Weights of a small transformer language model.
Architecture: no biases in attention or MLP, capped logits.
Training: a variant of Muon for these matrices, 359M tokens, 5298 steps.
MLP neurons of a small language model. Each row is named by its layer, matrix (down: output weights) and neuron, and shows model dimensions 0-63. Each number is 128 + 32 x the weight over its row's rms, rounded and kept within 0 to 255. A neuron's up and down rows have the sign that makes its largest values positive.
A block is one neuron, or neurons of one layer that tend to fire together. After each block is what it responds to, as a language model described it from the Wikipedia text at the highest values.

L9.down467 [122 103 103 133 136 164  92 144 102 125  89 176 108 132 139 102  87 207 107  90 170 178 132 133 134  85 107 133 122  97  74 121 140 133 113 139  73  93 170 125 123 119 129 108 144 183  89 130 160 125  93 172 145 111 190 109  75 179 139 170 183  88 149 108]
Description: Locative preposition "at". Mostly the preposition "at" introducing a venue, event, age or point, e.g. held at the Lee Theatre, debut at the age; weaker on "was", "to", "from", "during".

L3.down72 [ 81 145 141 100 138 120 109 145 177  87 115  91  75 119 140 142 113 127 187 130 166 120  78 134 131 150 142 126  88 141  78 139 136 127 133 120 137  90 152  91 101 189  96  83 134  96 159 125 108  41 139 155  29  92 173 130 143  92 150 153 101 155  81 121]
L3.down76 [ 82 147  97  73  93 110 158 157 155 126 104  43 154  77 120  55 118 168 163 138 180 141 120 143 136 189  45 161 147  92 167  87 156 164  86 189  58 121 145 179 153 150 142 125  98 185 153 122 155  88  83 121  99 156  98 130 106 131 133 146 164  87 121 132]
L3.down140 [116  87  88  90  96 139 117  97 163 129 147 119 142 110 160 126 160 146  99 119 127 100 109 118 139 142 110 108 121 186 134 114 157 125 175 152 126 118 124  92 109 110 142 150 164 101 186  92 128 113 141 138 137 167  65 130  97 186  92 157 123 170  70 148]
L3.down216 [174  73  49 135 149 115 119 123  93 151 152 136 105  93 117  94 104  47 111 109 219 218 148 112  85 138 140 106  66 126 112  70 108 132 117 131 110 135  85 155  81 164 128  79 129 135 134  95 125 163  86 120 127 159 133 104 142 110  83 198 125 152 143 105]
Description: Period words and name starts. Time-period modifiers before dates or eras, such as late 2016, early 1980s, mid-1990s, plus first word-pieces of names in lists (Je, Ra, Rio).

L12.down242 [ 94 104 101  96  52 148 160 133 122 146 110 125 124 159 119 138 111 121 166 102 111 174 130 150 118 146 144 100  71 176 116 175  74 143 130 115 118 108  88 105 141 183 128 120 116 105 176 158 150 163 147 116 119 146  92 122 125 203 153 140 128 119 128  78]
L12.down258 [108 108  66  99 142 100 144 162 178 116 125 104  58 122 134 177 193 128 100 146 140 116 102  90 119 168 135  85 128 124 149 165 130 139 202 150 143  99 138 131 161 146 151 114 100 139 167  96 123 155 109 188 137 130  48 138 212 144 176 154 147  73 129 123]
L12.down441 [127  74 101  84 144 145 125 132 147 120 127 126 117  58  71 131 127 114 106 124 124 146 175 149  94 126 163 103 123  85 122 137 165 129 143 136 139 189 141 135 175 118 130 111 125 132 111 108  85 141 102 142 127  95  70 105 156 137 146 114  68 141 104 185]
L12.down497 [184 149  75 205  75 135 105 136 124 159 144 104 129 124  98  78 134 122  68 103 144 127 131 118 111 108  94  97 130 116 167  92 112 100 143  27 150 110 223 190 128 133  76 147  50  86 162 136 161  72 112 133 143 109 139  99 139 142 188 166  98 108 134 137]
Description: Dates before the year. Month names and day numbers inside full dates, plus "As of" and "early", just before a year, e.g. April 16, 2013; 5 September 1931.

L9.down221 [100 149  99  96 125  94 101  93 140  51 120 150  96 105 144 151 151  66 138 159  90 113 140 113  99  96 173 110 112  75 176 168 121  88 193 115 123 143 105 145  62 184 157 171 170 200 112 152 163 133 195 144 155 184 158 173 180 167 155 124 171 115 182 150]
Description: Before time expressions. Prepositions and modifiers right before a date or period, like on March 11, late 19th century, in the first half of.

L9.down504 [135 127 112  96 165 155 119  83 153 131 144 100 150 123  88  97 153 125 101 121 105 130  99 151 121  43 116 146 179 116  98 122  88 105 129 141 182 153 111 163 157 102 121 131 138  92  82 146  79  93 198  82 145  66 145 179 146 119 118 175 149 137 130 124]
Description: Infobox field names, post-auxiliary words. Last word of infobox field labels just before the colon (Place of death, Preceded by, GNIS feature ID); also words right after auxiliaries (had recently, has also, would have).

L3.down275 [130 110  79 131 158 123 143 182  70 167  85  85  59 138  97 126 159 136 141 171  83 128  96 108 124  84 183 146 172 133 128  91 107  65 148 189 143 122  97  99 159 137 166 111 118 151 124 123  82 107 190 184 105  93 129 198 113 105 154 144 146 146 145 120]
L3.down331 [124 147 117 165 116 100 103 154 188 115 185  81  92 104 108 146 139 153 120 233 156 119  94 117 112 144 160 119 108 114 139 133 105 181 151 117 134 102 145  40  83 156 129 113 125 149 128 150 105 157 139 171 152  87  80 116 128 127 180 115 157  96 155 172]
L3.down468 [ 99  60 132  93 130 162 130 103  38 120  96 134 165 145 118  90 108 159 171 144 138  92 136 137  72 138 128 158 123 140 161 109 150 102 100 104 135 110  76 145 108 173 136  85  90 143 145 116 168 157 106 120 103 140 124  77 147 116  87 141 106  84 190 163]
L3.down560 [119 131 137 120 125  74 123 100 125  96 114  99 148  84 181 131 148 134 113 165 140 122 128 134  74 198 136 200  83 114 107  46  66 188 133 142 162  90 131 119 152  69 156 119 113 171 186 112 133  58  83 175 193 175  77 136 159  78 178 101  77 144 173 123]
Description: Held, post, based. Mostly verbs and nouns of holding or occupying a place or office, such as held (a post, a hearing), post, based, courtship; plus scattered word pieces.

L12.down214 [107 108 103 147 188 122 136 110 119  98 179 128 121 127 172 120 108 110 120 122 167  63  77 130  75 139  96 156 161 104 143 159 132  94 160 144 110 137 117 113 125  90 137  83 110 124 106 121 136 130 134 133 153 120 124 112 130 150 118 118 166  96 135 115]
L12.down323 [121  95  82 117 142 121 130  61 142 131 115 189  66 159  86 114 126 106 138 108 139 128  93  96 102 103 105 105 113 120 105 103 170  90 136  88 175 108 137  92 106  97 177 117  91 175 204 175 133 129  63 155 139 150  23 160 107 128 136 150  79 141 122  92]
L12.down458 [139 136 142 199  92  96 110 165 153 145 162 160 164 108  94 146 140 140 120  70 179  78 136  84 161  81 146 157 156 117 200 120  96 105 119 157 165  57 158 151 163 119  76 122 146 114 122 197 121 167 145  88 126 139  88 145 136 148  91 159 137 154 109 105]
L12.down481 [150  73 134 111 142 186  85 184 179 127 106 114  50 136 163 114 109 122 171 137 100 140 126  80 114 152 116 119 157 110 200 166  88 100  89 138 167 143 115 160 109 178  93 128 145 104  92 160 123 159  95 135 161 148 132 148 133 126 126  74 156 142 119 131]
Description: Section heading boundaries. Closing == or === of Wikipedia section headings (History, Filmography, Television) and line breaks ending paragraphs; weakly, nouns like intake, collection, holdings.

L3.down22 [131 109 189 141 138 118 100  81  50 145  83 163 149  53 158 134 145 155  82 139 136 123  91 176  91 102 131 134  62  80  83 113 111 149 106 152 119  62 117 119 151 188  92 173 122 137 109 103 143  95 140 212 136 143  84 149 137 103 123 173  99  98 135 120]
L3.down183 [140 181 122 113 119 170  79 119  83 137 127 131  99 165 160 139 117 117 165 142 131 130 158  98 170 156 178 155 116 115 124 159 100 157 134 134 104  91 130  97 133  88  86 138 106 120 159  80 113 131 170  98 146 183 108  71 115 202 136 164 172 147 149  99]
L3.down337 [123 186  79  80 115 108 120 129 120 104 131 105 135 176  89 160  98  41 105 142  88 176 146 112 169  90  88 127 156 169 177 179 122 142 154 192  91 114  97  97  97  76  50 108  74 121  81 131  54 178 120  75  83 163 108  95 150 102 134 170 153 132 130 111]
L3.down423 [132 117 131 156 166  74 140  90 139 188 120 135 154 105 117  96  98 159 173 149 128 146 141 125 246 176 164 144 176  99  95 131 154  95 124 131  60 134 139 123  87 152 152 106  69  83 114 144 104 131 158 158  80  70  88 129 141  81 124 128  78  96 131 113]
Description: Predictable phrase openers. First piece of fixed multi-token names or infobox labels whose continuation is predictable, e.g. New (York), South (Korea), Preceded by, Sta(dt).

L9.down541 [144 157 127 103 216 156  87 113  91 102 113  91 129  75 117 170  97 158 127  72 149 137  83 101 146  79 144 165 116 148 190 109 121  86 150 122 113 163 140 160 106 101  88 152  27 105  49 134 116 125 181  92  79 141  73 149 115 150 141 109  68 170 115  87]
Description: Stock Wikipedia field labels. Words completing stock labels in infoboxes, tables and section headings, such as Box office, NRHP reference No., Critical reception, approval rating.

L12.down6 [178 153 125 116 145 109 131 138 132 111 120 105 116 131 199 109 178 157 152 125 157 101 170 179 118 169 107 168 105 142  84  95 133 118 145 180 167 108 122 210 152 198 161 159 165  71 150  85 120  26 120 108 119 105 172  97 137 113 146 120 125 179 138 200]
L12.down105 [ 88 123 101 129  77  98 167 153 157 172 156 157 117 122 112 178 119 135 149 142 143  81 111  38 133  79 109 121 164  97 178 138 105 101 146 116 100 122  69 147  62 112 142 141 112  60 100 148 130 116 131 150 150  79 118  73 116 166 130 128 117 130  76 167]
L12.down311 [105 108  99 175 145 131 132  95 139 112 125 138 108  73 121 133 117  82 119 135 135 105 151 164 102 131  27  71 134 109 143 255 180 108 143 156 123 128 179 103 121 102 134 167 109  89  90 173 134 149 147 139 117  91  96 152 139 144 163 133 161 143 160 158]
L12.down368 [ 97 128  85 116 159 110  83 162 140 174 125 142 142  90 133 191 102 146 117 117 142  70 102  92 101 137  99 102  51  84 102 134  86 133 148 129 153 118 108 161 136  64 116  74  64 145 159 132 122 108 140 144 110 106 118 159 112 168 141 162 163 150 139 158]
Description: Start of fixed phrases. Mostly "New" opening place and team names (New York, New Zealand), plus words inside set phrases such as "On 1 July", "out of 10", "Player of the Year".